{
  "n_layer": 19,
  "d_model": 576,
  "n_head": 9,
  "n_kv_head": 3,
  "head_dim": 64,
  "d_mlp": 1536,
  "vocab_size": 15364,
  "activation": "geglu",
  "norm": "rmsnorm",
  "norm_place": "pre",
  "norm_eps": 1e-05,
  "positions": "rope",
  "rope_base": 10000.0,
  "rope_fraction": 1.0,
  "qk_norm": false,
  "attn_scale": 0.125,
  "bias": "none",
  "tie_embeddings": true,
  "parallel_block": true,
  "init": "normal",
  "init_std_qkv": 0.0219,
  "init_std_o": 0.0,
  "init_std_up": 0.0219,
  "init_std_down": 0.0,
  "optimizer": "adamw",
  "lr": 0.00049,
  "beta1": 0.9,
  "beta2": 0.95,
  "weight_decay": 0.48,
  "lr_head": 0.00634,
  "grad_clip": 0.5,
  "warmup_steps": 500,
  "schedule": "wsd",
  "decay_fraction": 1.0,
  "decay_shape": "linear",
  "final_lr_fraction": 0.1,
  "batch_tokens": [65536, 131072, 262144],
  "seq_len": 512,
  "doc_mask": true,
  "train_tokens": 609300000,
  "steps": 4450,
  "dataset": "wikipedia_en"
}
MLP neurons of a small language model. Each row is named by its layer, matrix (down: output weights) and neuron, and shows model dimensions 384-575. Each number is 128 + 24 x the weight over its row's rms, rounded and kept within 0 to 255. Numbers have three digits each. A neuron's up and down rows have the sign that makes its largest values positive.
A block is one neuron, or neurons of one layer that tend to fire together. After each block is what it responds to, as a language model described it from the Wikipedia text at the highest values.

L5.down52:111120140144082111139121154132142119140119135134110139158114148090115185108182119164136120156134135144121097121096127128146141131126123137133136123145126144103171130085140138136115153133128093133143147125135127117062154081191143108108144124145098119136169099097149103142116125153115107092132139125130096126121150146108129120112139134104151131127187136116097155113083130131129142127107168122160115117166085121114123072084127149137129115131123143094119086130144139119110183135105181155161118111125075106117157119145153139158113087129130185188117185131120140111129096167118120155
L5.down186:130150059081133138168134179120115129124113177113111102053142088144100110147204143133173104136113144086163096151109121156154139132134112132138109155158124121135081126120121094122100181130120110123120126137159090069162118125126157121131174172168145156136127121119149137173086137104121117134134122152132108118153102095099137130070166113087085132141082166102123128086083124170174120106151157138102185104160132135135134104150152107118112144077059100117133150134140083137186129110121104115124133148082149123157130186113114154108121106144175152105143113095096124144128151136141136119
L5.down276:170135096130110115142145128062115140136144151096122148159130104105114216150126087113120130159076153145147077105104138159145101130125111130144142154134132148183181106105070109098138135146103103077125146137115128119087180141159132118145192130119119128159141132112140122139130111105140166135128105097114113104146152133121128107096117150102098105108162124175091077129096117144119168100154118113142110151143155090125135117126139163131114102093108125139171130175156088102111099145121151166063117101104129100118124166152106134110143141130125153099059108155145120138129147144123157127
L5.down553:130129102154104150127128095144103111121096160120123113159147113137139167156102125141148141140134145149101094126129114149114134148114126147109156148144108106123173094135163147144118106156130121105093105110141132122149140171151078110118167141134131096119099149118116119134112117110127105142091097143164104156163104144167137106171115144148063117142148149154070127137127157077150082111094121087147142104117130155132139144122152093148146155151108106103134144087121125141166090076127081170097143160092102108131146146144105091109166121143149137116135130077123090090104114154137151123
L5.down761:112141101126114122141159139113160087143105135082094151168105109076116138152105099134109123088147165136138084112173131101142117143110088120146117143179143156141123121147135166156121197146099075145146132130086091089169105174146135124140152133134163132144157155067137115145129104142123126140126150083156142142130145160123104078150099109133050094106118162164154121130161145104113105133111175160107186121148128081160168093134130183105128126131090141114139112120117112107094165120105145144110133146112139170104164210113117107116130110122120171111157138151150144107103145129107135137
L5.down839:137143118090115120118140129106138120149115126148112105083132126108079112097106132155134131142148153125156109124113133208116145087106175123142112140135130132134119153142107129119143135122103149131109137156115098106158113124122124098135130127107107108154169132121090113145131128113134150120134105096128094127113123111130153151124147187121176104106136090168107121121113177177106145132122104164091204120160096160091075072145175136108091123117166160106136162134142131158145112159105129105106090130143138133088090153127114110112125186169118113137122151106114137139139114102089106132
L5.down957:132118128140126150129104095106174128135172125132136168102111160149126133090152149145146117125109094121151148143138139120142152118134112116120153077094130133110096104146114121104112102111157103093115151094108150137106114146135184142141136092132110162150111157148156150128143120121151131100121132138131188112137197134123083120120127150099113103116152133097149092071126125133144148147114121132131130157172134137110136133181161195154141162089156138148125139084122128146118167076181141153132147113132145116160143118109108173147105136102166120089127160119125087178129111119099129102
L5.down1193:103130117113098101106161143122110149143084166121146103132157130133154147078113143189116139154150164102141117127109116129117140140119135134108212116147118165115145095169118176135141150109122136131076146114141081098117105130132151136135123144088125103128078162141153110170173110118118079160080152113131112127157116104110157139124116116124123118096149135138115084123158166119143136152148131120112136129134159099144125149130180151137143137156084106121115128104120092109137134167110094091114128167131135176120133156127120102145126132114167125130106130090150086127152101138100137093
Responds to: Verbs, prepositions or possessive 's right after a person's name or pronoun in Wikipedia biographies, leading to a school, club or event (attended, graduated from, took part in, competed in, High School).

L13.down531:086115096121089141164145164156121061162130145160124140132165169117172108115148104111136138156115128145138162147134160128145140139096160116133127168167129162129074104144120144130128140158076139099173124119125141154125165116121129119091150077113143105129126137128114085135084150156106138126152104142160112161172164112115136112150132155118141150104135133113118170154121097155086117123109128156177109137124141126130155129150160106140116147081096095114107115135163146128130121063101104113036169128147137133101117154149166140105142166147090144155137182152091109123148131134152116129
L13.down594:128127155103135155141092150137119162104147167137156158115153116127154114147142036143111129146112117096113120120159142134158157140141136148128093139106133131194109124148153146094076125091080141110099131152143120138126098105156121100110135105149165105126127133144116121116150118140103113124114172131165133161134083072153088144101139149084125117063106091122152149095082093090123112133152132140157118121130146131129149149149147127142112093122132128161119141137118137104149088150049137111105138174154173165132156112144148163105153112157102115161121130110114141112144140141113130123
L13.down626:143123096104113128141132145142114089112097125139145159146163159133142155144216107150136154112149132163121095118129135175131159132123117127155105149101110137137159136105166108110135101118128144088126099148080118163118075093141118082102127136146122136175132148144135119108135140147091133100132080169099109150132146103164093152163136111095135152148141125118110170108104114130099086125134126144120123094132099150089111097132097155119131178118133132130122130138122089096135135162154176141120161174126119127142140106086120145112154150149172119144114171114127094145172111143135116109
L13.down1237:127101120119124134135136171094154108147147139083144120125092135140113081133106163107145140155127163091129099119135113123132120142122120129122109146075128107143198104091110097142090139114108117148156117150109100190078115091148156139180092120142156119072192127134134146124148203164151091102111149128101082105127100110145137139094118092133150157152107109166130152128106081168124097128118151139131095117077112165175157080123126123097110126177116085127110135141130100087140120150129153133144110084097154077148077146171096123099130112159087092206184138125135131128140153118151134106
L13.down1270:150121134181117128162108114120128178120108176159132137108109076150128118178106141155152145175115115111100142097157103122142142163127136126138106126129148119165132134138150121130092131124146109138089116157136171151132107090195147087114123176121111113150167156166117145119157172156078145121144069116144158141143119126114161104152086104139178105098121148133123159140150098127121117110172142196156146113118085126145153103122102091150111143144124149144136107120167139098114121143106119158105163133111095160098100120139117135132116146165125098127118108100108150082118140094111148128
L13.down1365:086146136162144130118118121111092135098116139156120150098155089164118155124120187104123116087137077098138158127132132120106160164126179134082118115143136127124136120094090121098133072120102114140122131149121149131118100113152101119180115172147142150123140150171155186176134137121055113127116162133139112141135154096139118148129121131079138101101095135147128156114127107090089110117133084160129117124104163138154141135124147113079102118121108105142124104141117164133113158097144148128122163101120065148116090133145128160107111155107130122101126102128113119101147172079143079136
L13.down1514:139121124098097134192150131146135144155135124155118151133117101157156092130151134184170154105109155156122131123127159107135125143117137160147170156120130161156124109166150128142162141118138166171123127133141177136141137151086120140172123097133119167121149108080123170162117112157138166087157137128118139144125117158132130100114155108159175177094143119127119139099126126137115141111152144144099132104170138097107143094099120146114108099123138132145152131163120119167183101134147144095122135145162099135159122147160114111105119106145133110161151162120134151105148135112137127095
L13.down1532:112121146163145128155131105098132126129155138109160149127131111105134130165109170116134106119099086119140150114122171120167121145121093121125076139101128067167140158154126124159122161118131109124133144143191102081106141127124123103127132118191139129158122110150106104130093157138099121132103144058134162165134133127127141147156112098123171146086073142142148152157167112109082130125116109113155115113162139109113161086096129136123105123150156119107124119134145124110112128132111150165153133123081155166104113124180095146130104166115174101097170149110100153071164127159098120127
Responds to: Words that introduce a following clause or infinitive: speech and thought verbs (said, claimed, assumed), plus nouns like intention, possibility, hope, and "in order".

L6.down232:145116126147134145160188140128157117150124147193158119186126101114128138079119097084113119126128111100132101109124145160110148113118115116167084136128100161095135127109191117116147156164152111109138115123121103139157115125120145147125137161110148124182095170183127122145103096139130131174140113164099134137109105157106125132102173110136087119151135146152146155147114137131134139130095140093147050090133127128141116180096145076097120086115126134173118129120151135132123104083064137171129142126145100150129107189093110137133132132111123114173119131125153090127117161157129134125
Responds to: Function words after a verb or noun: infinitive to, of, not, 't, may, must, never (failing to, refused to, doesn't); also final pieces of proper names (Awad, Hahn, Kremna, HUN).

L13.down361:133108116147171118141116125172137127165122124112141145138136136154121097131110107133133084127193137119164136123158106122160168078127111119133064126130148147148126164131124122105142127127106105134106155139127171128119098109097123122135124152144123141137123138129113163144145100098124136127103184096115103089125069110128101127112099128195149119116123121119126157161118129164147148147170129140131122145143133120099140091089146131154147121113088136074156164103144119123106102112138155124139114096128142134130133142150114134087145086116131120130127140086110104157099087132117143119
L13.down559:165078115124096129115147132147125154152141139109125125122142118100159094145096139092128160132119153141169139131116118161118137168133121070148157117114128160108124080087156117106126145125124153138070144120134100178120124108132145149085122152141135151119074121097103110180130140087133165146142159125129141119115129116121117094131140143125123175137125115150118130137098145148136094122107058108146109081124123167107176134140126135132099091101099137156141114156102147123157148091100181130132124112133160097102130113117154156137184120140150123127160112092105115124173133176118156109
L13.down671:126156122145111108145091113154094115151146147156124117126140152140127130126135122116158139107120134152168116064169134157091102153124137134145154149095133121157085134124152154063100142173095100112133118097149173092147110085117104142138155112136132141111146085109098159152140122129149140098160159082118133108130157119141149138150148143142155125168117077086143131123114150120129156136166111123099149184104094119117131149125131113087124166118125155108119125112131087115127122167132152070115107162081130149157109124112136148146165124111129108133097144135096121123118107151125086129
L13.down991:115126101121092157151157127140088108089142121114096075100140096096135128149137133146107165174119148121094084124099163122142130151127097136125150127140128095141142134104116131114124125153114097123083167145132086124128088119178124125162146161116118123083095111143126122150119127106097095119158132143114085097082125153098163084125155136123126131095101096107130148172142092125128129120079141135131138078155136109132159106109133125160116082117099180094077103155147145135131137121129063121068138126139161115107112159126149156110155126136101126111113099118142120095099125122149083122
L13.down1026:128116092120140089140155129154093150135137107116110153174136124135083065102133141132128140123160113104130098136144125113091109125085130150122117094123140111134115126147111173129131094135101131168167081150172119147135124112143115118107091172154169102117135155144103102135110144128180142110141114147123107110108117102149141115093173116121153125168122106108118132136109131132152123155126161079143154127110101148098142084165136112171137119130124122098090136169135139147129121148143154087126104129109144109156122112114156118157082110101156095092122150109072179159105094159136120136
L13.down1053:114104107123100085163097144131123128171172083131129122150083092135129146108135097168120151180080147143113092079142139129159133085141145131106150117120143160162127150142099164154118128102079097116142172112104160161113116128141128150125145149133211129149146156154130093112144112140134136118156121098122155132145183150175123136116113125139156105131151134133177161140127141170092126103156133110112106112125140130139152119129184135157124115091134131150050137154155094102144109146142103158039124107139125126160101156104104118137146114133110106136136123109153103130127111093128098152
L13.down1066:090112153144084170109137158082164086117146124168126122119136141108140112098088134129095096142122168160145109104113135141119149158145134115115122174169130144107174106094105130127141128134150083143139175121115128148133105141167105096141149131127112118127121152115148134138121126119127144144124171097134127175100130124110153083136121101121126130113116139131115096140131161149128111133138145114193155164141149120110158110161102158125102097148095149102104119147137162105130169117101130119117101103137114152099086112120129122158163149138116166120140111099138130153092106166136110135
L13.down1328:117114157139122125132084105101128127145110107131155160112161153127098096166096110128129113083138128112168120126123081132111097110118152139145119156099136141091130100119092089145147128104131140111140110089150164124122096121135158142130137129126124141174176148119140144153158111130176163152139117124136145141136127110127100161130075154130161135145136114166150118126084185130126096034149104098162119146148158141112111111130127166128116146122128091126137108123121083126130121101133170142151068142108116149128095134138132139147089124152133136082158132110110142139106134140116168122
Responds to: Military ranks, official titles and appointment verbs that lead into a person's name or post, such as Lieutenant Colonel, Lt., President, promoted to.

L5.down57:111126127132145124139126100129109143084187111111151107122134141153102115156149068114117163102093143118107139125145134112097149119155168142111115133133136138126110125068171098135141080121117185135108129143168129160131125108145123107086183084149118084080101139113139106145126127132158176104139077139152143126117103164090100111133121131136154140120126153160136137133119124123165128140137147155113172170170133117102084125150142133201162116141168149102119145127138156174157093129109140169129082095061124140108144138159135150117153159124129133149151077149108140151110121148154137111
L5.down646:156094121073078088143152130094135115103157111128139108120130130133149104168147120152159103112128099130140093100087173083124203162121118159118112103102093136101097092133119124132160121132105125089137143123137060100110120135082138119122098114087167136127128127172134118156113126122137138065142122140116126156118135114177093141127142132121133096109112131119098112141098120163091113153116123125163118141113152109102122118148103127166139115145160145169092123134101158155161148120074108113154122123124137124145111078123139123161120114171148070071131144082144117169137129129122130153
L5.down702:169121103106179114120117142130146131182129089129140132116121105118102123149144081116127139113086138136124108142137120150130108130161150132095132133117144103159154082143150123111097109049124174103159120106146135170117099142125134136117100116113150085157098125144166145144121132140129127119115093118127149098122095168147140106151112112098115110135102147125165152119119097145132156132112123170152130128150118141122121114160115110138108136088171101154157116114178155121126109152114142138140137132072114127154133153152106132085114127138126136140092175103122142109128130147125103093
L5.down922:114138112148171147152077118149151135117150134144126133114089140135150096127174167144145150122121085102115124098142167133118144123125148174152117106102138126130164136114117138085143117130136202124159109103122145148136119133124157119155138123155164140112132119137107155136144101153149103152160122180114128144136144142113113105112093144122131117091075107075109160147125145146092171163151140131160079074132132129115107131143129174168105127128113098110153094133130127098108130151109154160117153117117176130132116153117135154131155116111111122117139096116144120088115125104130151146
L5.down1009:136138111066125157107120122125111098080108131103116176110126122144164118099108128133100168092129083159145131110151123085161108129145135120167127158170109158138106129169124138105120102124093107159128147120114097187082141102116154107129162156139149132092120108120084123077113122128135123156150137104117137136157149140144156103134146171148123142134122133099094122117112129144120141157109090129105179114114117110098104136151136144152111166091138095111140127123129096136117107101149138126111139176152143145135123137116147196085156141096121116134146099150132119145118147129141133131
L5.down1091:159130118091128181084148114141094129091114127093085122086186121102139112132106078126081137099137136099124156159125129119158164139118115123106211142095112124129144110163140111140134151141107164152129112149155039148091136161145152114107158074092127161128105121085088104088115120141133115143139091122124146105152158144128145180098098126151115144127152133122126107128109123103146116111127146122134172166161098144134153088100123107129092145120139146121094135119132177132185162100165118112144140162126122101130117096138118127126091146113137103120147158090106147137135128118150078157
L5.down1285:112109104096145140131110133131149133075095133118087125102100125155155143115124160166151177167109133136157146142109115154170132133114104139128136128137126059126121176170181135088144125126121110176104169119126095112154121092142124146112185145152119117105118115119142167154159106145126150137141154167051122125133195166135147150093095116124147178096104114114127138084124132118165110133100068084101158141102148156106176150182066122118145109124112167109157110134139163180151126133144112140150099141120131153142105123109153139091127123138142123151106153105140165120094106173111109162
L5.down1447:127162103156113155128191096142163123126107151153124097116183147107112125095145127135141124151079135114128118166138122190153147127126141147107130117089120146153159122107135118093066154140148154163110144109114065108117184147136160147138124115156094078113133128125144138124137118142132126132156117088111109154105155142118154118154140098097120141142133140133106151100111116097143142115126097173144141101122090095126131107150102106117116110152132102157123135123174152122163101144148087167152176113123101094117129111165159115138113135138114143134157123107076150100129123136139116172
Responds to: Small numbers like 1 and 2, mostly at the start of a table cell after a pipe, such as rank or episode numbers, also dates and model codes (F2A, R2).

L13.down4:105089092151172146143136114129132079084112140107108138125128065128140099124124113148170118112139108126134124115147114146125130121128137112117073129135076140096156065151165110139107141145127129135147142122125099155149098127117188132091139118108089123122134135097149096135128146163159109116193123116165139132130071138134098140156141104132145099097177129144117118142116118096176096126115184149124117142138097113143120101163133166109147168124111127122136132120109085158123131143103121117143139167086135155131096155111129162102089097100131122103098165147088138103075109120131124126
L13.down86:152157144143163128115167136124121140116146122154142119139170152147135156142150126079142116125134156089141123125113123163133149118126131155116118138175099142135137140113103140139119136095096142125130126156153115098103120132117133120106109131197114108117119123134159123136162102129139132109125140170135149139122136105142110164118146144129095136103078115139107127138145141114090147175125138194138088125111130149104068131152144095099089106117163121120130110130139121145081145142102151086127131131084141091085125139148114161162109129167110072158077127141158166187144130115168146172
L13.down144:107160109101110128113120126173160091146099137117161181151151148133165131160141130111086140163091125143104174111118110116119168120132101185105124102104112152165143133130108092148162126076150148150155124141120142142077100109089134150143129126094154123142103137101094079138120145128200104095156139120122126128125070114138146134115140152118137161119074119126141164095139137139130120140171112123133124146147161168117150139160132133154136108157147133172087108126108123098135104124168086133098133097146089127157143121145168125158157139137156109079119106141121144144140145145115129151
L13.down204:194093168145139143118125154139117137144165107146142114144140174101103112129125069124151137094095155133121120118158111129116140148093084122134098106182117177117084111142105173092124137121144132126153150158072152131126123132091122104122132131149114137138107107108118103142077133119130147150162094133127107095104079068111111087137171149116166110140125137128136125142147086146163092147164131126151164141140107175149119128137133126143102141099108166117118163146121131122153136113126124135108111127109128146115148157092110128127119084162132150121123132163094137160113117114122124130
L13.down454:153121163094123109135073150137108152098152151127122161139112097106124156160108099133162101150155107128122134169138065097097131122111114144124135154192127171087127161135131140102130116120138180105162112130160138132144133185122136094133157124107112112114137123119134103182098126151124175093144142146151120102141092136102143166108127155176094092097103113134148147136142117141144165135141123086109129170102146132143075140137179071099111142113115150080144169176101111131116105128114115095137127087112177103099149145145126123068109089125088160091124164072164089143124117167139155104
L13.down761:156132153125113114131107048142128143080151122131115103134126073114106144142168170129104115112148110142115124120087152159178127106124122091133148137118125137122131135170152070141114105127100119119116128130132082088163135151125173135108134110126094167142151140150125165150131114107091139147177115175156117107123094148138149094113099172133120139122112144150140096112122124124096117130126111125158130125087166142126120103114093136162120118134156096120133104138114154067151131150136139161146092135087121074088132110132103135114127146128110137139163159131117145137165155127122142134
L13.down1171:114116131157073143103110145136171115122159115102130138152102147140148123102087140100155095158101110147160153118114120142158130133124143161100148102161126167146148134121139103084176173140147135095162109133198139141122135121120129124124112132108109107125110129205127112130133131140158094125120093121118121138113119102123092152098122115129118092098140146155101132165122134150135121111112126147187134114130114116116127148159113139134116102112124086122126123134095118139136158114156123104138104187112122156158109118084116134127099140101133109105110157143126122132092107107099127157
L13.down1363:169147165109116138110139097123109147103141148163162150134151142133117166148132154134152120087083120104143123186146187177133135150151083141131094128172100107102147123129098129109126119120089149046143122121130145123107096126148112132221136108144170155141136100150148150121109077129112126105110142140097124113092115131146128071146163143083131145141163116068100091082126126142115136118124125133187153163150125152109137109135071118130126120159133118145120127117149147135151151121125152162138115126147118112157114153084118120123119172139086141151135163129105156152156130123174093116
Responds to: Small numbers inside table cells, usually after a pipe or semicolon, in sports standings and player stat rows, e.g. wins, losses, draws.

L6.down143:117157116127123128146113168114136112127065180124125113107165171083151120109090164128082133107098172074107115106146111129123131101155131151115147120131159118112109110149146151095146130120158085115111128151087165086121126103090125154127159090128132143133161097092123119163096178140107135137142105155146165100103123116111100115140152106167147145124128129093063152149087106153162168135111175097138132131117128088107136096136113108129108117101110113085132130115122155122118097085126119117131174100169165109089127117076138102149150121119150123127113127138143159110160145128134099131
Responds to: Tokens in biographies right before the institution or team a person went to, such as attended college, educated at, played high school, joined.

L13.down14:146121129121082164143099154125117142149146150139111139117065107155120156114089101101115097145139130098074083168152064138096144140129142102143113130118155106114112137152149149168169124124141108130125072122153067129114106116137127172153126133147112116136116110095161123143134137114134121128119138156135122112091124163151108144177124146082135160118137138155145167080147107146150123120115097099116134127138126163085140160073106077151133136128153143157127122111177120150135159135164126170119143114089114130130113132104140119104115102151159125123114084119155154110094128140143164086
L13.down148:146151127112134161121122119120174126141143119147094152123098158177089156120114132142098124071118109093116121135093169131131185116142130127155166093127085123104149100104119073133127165157162146118136102120119093116136147146088132162085095151124098177123112152153149129131132086106143166122105134136161111163114126128126121090133127126154167143122161145143140072154139126157124132158123101151129091109141138120109164186139123126096158118124134118164125122122144097125117143145109122087113114131126137126139167093130097116149141122144137146134075146144130100111130163137157117134
L13.down234:162134134132131123137146132125115061151056152115099111143151113110144157136100169118102142159124126148119069129096132107145146189126149147176112131126108119138149162101140098116111161117132068085152124102135143071156143117094123091097129131112139138137115133168158111109121167124147178103129133117088099137143110151115113133087146101129129125085095078158113177102141138148126114125148136073118140114110117101116147154082164158115110107118145103139103105136145087172140096127113085115134115151091149121135155116117086151124114142157130110172084141165166145166148130155107091112
L13.down387:120145149106146118128098144141141053132141166115081156188103139113147137156109143141141117143148116107076113159129121114125121100138098171075144161131123152125162100116093084131095133186075120117079106121147124063126111169147140102122113169117127145105115116141133103160105110146129116132141123166081065125136140139129105133136083114125118133177116150146114114130124157115102135128108123118120128166134153118124102083177097091127144138119123124145100115141138118133138128062122162093114189116153133129125149139148118123148125093101153115155173111107145119163112099128160126121
L13.down400:124114196098117126144131109143098129111112128143124150130128137127103190124089180133105116147111095132107174137142105102142166107149146113139142126148155129138119111166113128137123126088109096170094119107120124078113162111182126151148124151118118093174142111109118076110133139146095149109151141158140111140121136164129149109125108110136165079170130108087100181096101161103129150185103112141160172083151103130116145084107126188126108133147137125119143091106124135114146142137109120083089134116119133121097099112167063127177100134139181149180108148184135162115119112143107136092
L13.down866:144145119161133141123122060111124089123105100138127128106151129148151123121129169133132151122094121141110149114124161177178139170174138111141116149077078137140141108131108146130107103140131091147167110141145151106126138129159168150158145132130109152129143109150176126126136130117103139179131147122148063107129177149108170106111119114122157138107118079128108144132093133134108128116111135143156127141118135146135160132131091119115130095137106144089108075165168114124117118101110127142115128124146151138120105104177122167119096130133140137095132155137086109101087142141177101136
L13.down1074:126130143167113164170146143161099105126084128161140143105115119103132166150141137163101158148083111115098130135105146156150134157159146097126127167126145124111148126119129091182113142128148046126180094126131182093139130143133142142165144122121115139144116122136116112132146080150109153123118109112098092144131140086144156135145179112131145129098103120135135102142172141130133138131093115092094118105119134072165138170123093180149116146062133114156101135095152124126111137109081109122099124147155098169126104152156122146112165175107104120079132157144116132085121131107117131117
L13.down1157:184159106140161118131111131160118108140170129100141147133152153156125136145171116149086138142110148124181099107131136145148118095112122095142182111111126114114126134091162104107115129139078150134158088108168174102138157145136126089125120146141155121117134077117099142105113136137170134121142124097155119101118127130134140171078092156118096107097156130111150122171127096146164109125110122105071139124083135153119182142160140138114113183105153156107146146112134098117083126119095155151150116138129126127089135145151119116146108130147156127124117130128139112138122143097162145154
Responds to: Subordinating words and prepositions opening a new sentence or clause, mostly After, following, As, When, While, Although, Prior to, in narrative history or biography.

L5.down54:133140138125130118122123097093117107141147161093104104140102141120119204158105134128100111153140114117108091103132124180144158144136124136156102112093125119154120123114137146122145126154106178136150111102104094095135139152100080067116136151137155122140133153155129120127143147092128123169116128137104098124171147099130136117149111121131091119116145114132131120123096139142130190107125108101141129148170143137133132098163090124118134152120096150126133107132132110162094135111147141107171193118110118113116162151122084167135154137139123135139107120132134157106064114161097129182
L5.down80:154132134135151134143088130129123142097093169125122117125093137052112135168134124137113140122086102130081135121149156145143143135144136133139128162160146134129168101125094116155155134142074098139129101095130099117143087141128121119104165158137106094116156101131162116130125123098101148134156121109181128134154142117132146140121078119085120120084072073146169113143162125127149155148154141124124106155125106136158119158158130181136112140107136085180121102112124129135110098096115085101126095144115128163156085139139146142139127076154140150103128103144119156108074146115104116147
L5.down287:157114153130102099120114136071111108102142127161122128139152150101142185103135091172126118147116133100114127120129149126148169125118108142127083176097162130185130082107128139138125126140133084078147156070138119103099115164146074146134140123158138162116054127101163087127099097092109117128152165080136112157127127130095143118142118132128130139142123101166106173172125096122172117098108159106120098125168125150197160125174137122127171119118098156094138118100111122119099130139146092118108121111165132144150137118114130176092151076140142175105103101131120107135079147102145140110
L5.down910:142114117123148151158099091121127111111129127138110117114117147112158119148132088110147127152093154106143108153159120109066111124160120122137149140118108104153111134125081114134122137140097142121104178125108129085104108142088137155152131115117152137145133106139130120071142100114106129161113131126143109134095104149090105122155143132103111137102124147101112135138101125128127160151102121155125164144189161117120135124155090118101155099146134092118158149109156143142139116109161116114139115078115156119138157100116140120130135163101116111110130096083146085106115137116101111152
L5.down943:109137146131133155126128075120134146135134139095098125156114112122158098119158141137113120125139181089146102113136087140125137123136181115125122158149115129132174165122138121163102116105134083115101127109124101125154122131156151142121125133153121112157143103157109149125134109127115141119099120140123095127105101117142128158143120133146135148111194129192085089135106119095140131120138135164144157157094113115105135124119120121126131115136108106148123094142153133126163124177112102129133099119169130134123129132139119125162099146144078095099132099086116054084113125114124137158
L5.down1062:155117124129087116130128142143094119157121085150134165106124157094130113122144106126133141126133108144169108132170132109148108134120111113156143135130095064143076140116129131161136161141128158125133142113092141107076164108133102153161158119144133092086113096114120120145165105125139121065184142074168113144161121119152143121103143149117122102175131098090102152128111156070164090113083118179149114097145134117077139122123165117085116167130128146141092155177156119111141147145103099125175101108119125106075103112110154126149157096102148149124132103147113138115124085120132131138
L5.down1097:105152125131111127114147140177136138157125170134102155140166117178133086107097148144146147139124097149133138149203141139114141122124153159151152136122126142132135108146136177140141095191077152145125125142070094136105140106107118135096114130107169118076104114159157136139123137146099126123142130139116149117138114100118182143114103122175103174121175139097096107191127136085109148124100147131132152098136132140111118081123106087108144147108164109120160115139133114147105132095136157076117126111145134112125120137128143138166063171133171117146142131155137129155111131126122127088
L5.down1194:128130146125083146125125110121137155146108174125129115116093136113109107132112131141159121138070093141149128131101170082110110139118106093112121105129099109139142130117154149102107111149108126138116147150129110174126138099123164149114132145149129134130140150108125091150124114100096128152078148132160121171135145112097108134153120078102163163073106119159105138183132152121135113106123100100147137139121123150155092166128154098165116155090118168133126100121162110142157158103157136136127123131138169114143130149129140168112133084114126130111164089173129146048142138123140173141
Responds to: Ordering and time words such as following, after, while, final and same, often after "the", plus mid-word pieces in sports tables (R-ale-igh, R-ival-ry).

L6.down1418:149138161062141145106151126080173108128125141171177128103130148121105098130111069127144118122156129136101119130131095141142125115107130115112117097130164142140133128156118142139121125139112169048152142150108120132144099094177158120125095106139135120072107150154145110161114135144139143149131143142158178169150151136096161108137105145086141146133121138102118158075119106141077120139114120114080139174122094138123178121110149143135165132122135165143137115138151098119169124105168135104139094121128133111135157126098134165110144102135153117172117126158131192131129134107175108146
Responds to: Mid-word pieces right after an initial T or t, as in Wu-T|ang, t|abula, t|elescope; also the number 1 in chart positions and table cells.

L5.down20:184107138169124110155128131116120135096098121171133147161091124125094145129139107139152163109137120132129130137130136143156151161134149114130085139137112087127128108105155131127120146117143146165145152135098126167138135115140107130096120145108182077111131123137162111096087102146086110126157118118134155107165094136123137141118131091130174188176174110127158128095111114111127159157139140140098130101112090120101131118103124114099119149089128144118140136125157106111114141097076130106082128120062153129125141102073167141147155165128160094150141122144146095128124154179121105107
L5.down76:120153096096128116130118101108129134153108138175100110181131108133076137119084143142125086105089145130127139129133106140127136118157142072115138163137153103167155127124129115124160164132114157155086163121130112101136075111114138095149174133173206099111077135161128094140144106133080133138135156089156102169186185137149111084146087160103109134149125155145106141156126092122119141118140121133093129150138085132138113128138151122154153130164149119097121152123103116106139152120115082112147142147072112137171089129135145127150100094158135118173141103105111094154087103146146113121
L5.down565:104135194100124096147141168174109150140110116105107145137182117133156154188121130145133151083137097152129112127144059070127118124123123120109151139152153143115088125122113129149144096147177139156130115118150146125122091135043117179149128134133151140154167126148098139162106119120150121159078113131171149142106156126131117113111121146132102100129070099143145129144151106170111092135112163133143142170178100106137154138123097109108159104160147154145131154151140107149137168125112137102153118097122131161108177098139093156115133111150139112110131120102114123154143167118121091127
L5.down587:168133146159147089160134121126118142104100174143146093178102136109100149077125101090121118136134113148146127120137145148159164151152131130123067123144111125129155126116119161129150166167147153117151140117122133167149101121114096082104145156109183113101143093153131094084074122151106104136143097129082140154177081145164117129108133138097132138129126119129125124146108124134114190153141152146085094118133083099119099148125133073103118158101150120118147111092118111136113126064127109113143138138094148118137146115088127157119158119137140140134075130133119135106070138117133142096
L5.down1038:120148128130155117164108159101117097109137154126088101140146157164133136076099136093095111109141128139130145118154150159126161181131150106113036161095121143131120141106128150148128131179130143116160165139129094140120141107129066138093140104126198106102125109163133156136127134121104106122129120117052142137152116122122119087113160143119112114120135110139147178135124114121126143146109127146083127125152128151145156153116124134105122149101130156127126122098084121167095118080088079135139142116114144114160087102094143184122111107112119136152140130129129124158098132123140086148
L5.down1065:111149109120096159113081121105166129122136118136151094129160151109112146148087127121141082084117113162108122115134112155104107087114143131089107141103130117140124159142152138117130137191140125129120113123133126139134120119063110124130167146136134165167117109106135127116125132100112089145122150136144115154138119109091133155124105149140061114134156141122096099137150133158172142127099109132112104118129070124131147085116161085136079148136159134147152145116168098081120144095184157174128118164122094119104090077131140116129141149110164125155105125134091121145094116161112107100
L5.down1179:088091166111125067131117133161094114137110116123134152141141156106147114132131142155149174100162130116157121119125105078125131115099129169124111093122172104080140108097143124140138133147139118181130097136138098122138110091095093140148115118142173173122128137163164112093186109113148096120137085104161107181132131126125096116104116154093146104138143102129136113161165108133143144118132140105141129129106077134143130125126119128124144123153128174097144129168109142108122151114119100133137173127127098122145116123165090150092117147119135115134105085110133136131121162097057124129
L5.down1530:123125141173116114133154138181146134150125161169123113101075110095130128134140131106124127177111132131159128119129112129076108150110156099131125127129117109141116162132119142111123093096168146144141153125119127128110163123173146104116120161147121129135135152151133129133100159143090138150092077115128123140105132117120138157134160121126171138093124093131140145131130118118108118113184141120160161105112139098110112087125121135145089096126126106102113170136127138146136109124159153099148139082065137118120192190151085090123165134123178110124148116109072091120161172117087128131
Responds to: Fires on infinitive "to" and modals (would, can, should, will) just before a verb, after intention words like sought, plans, attempt; rarely mid-word pieces.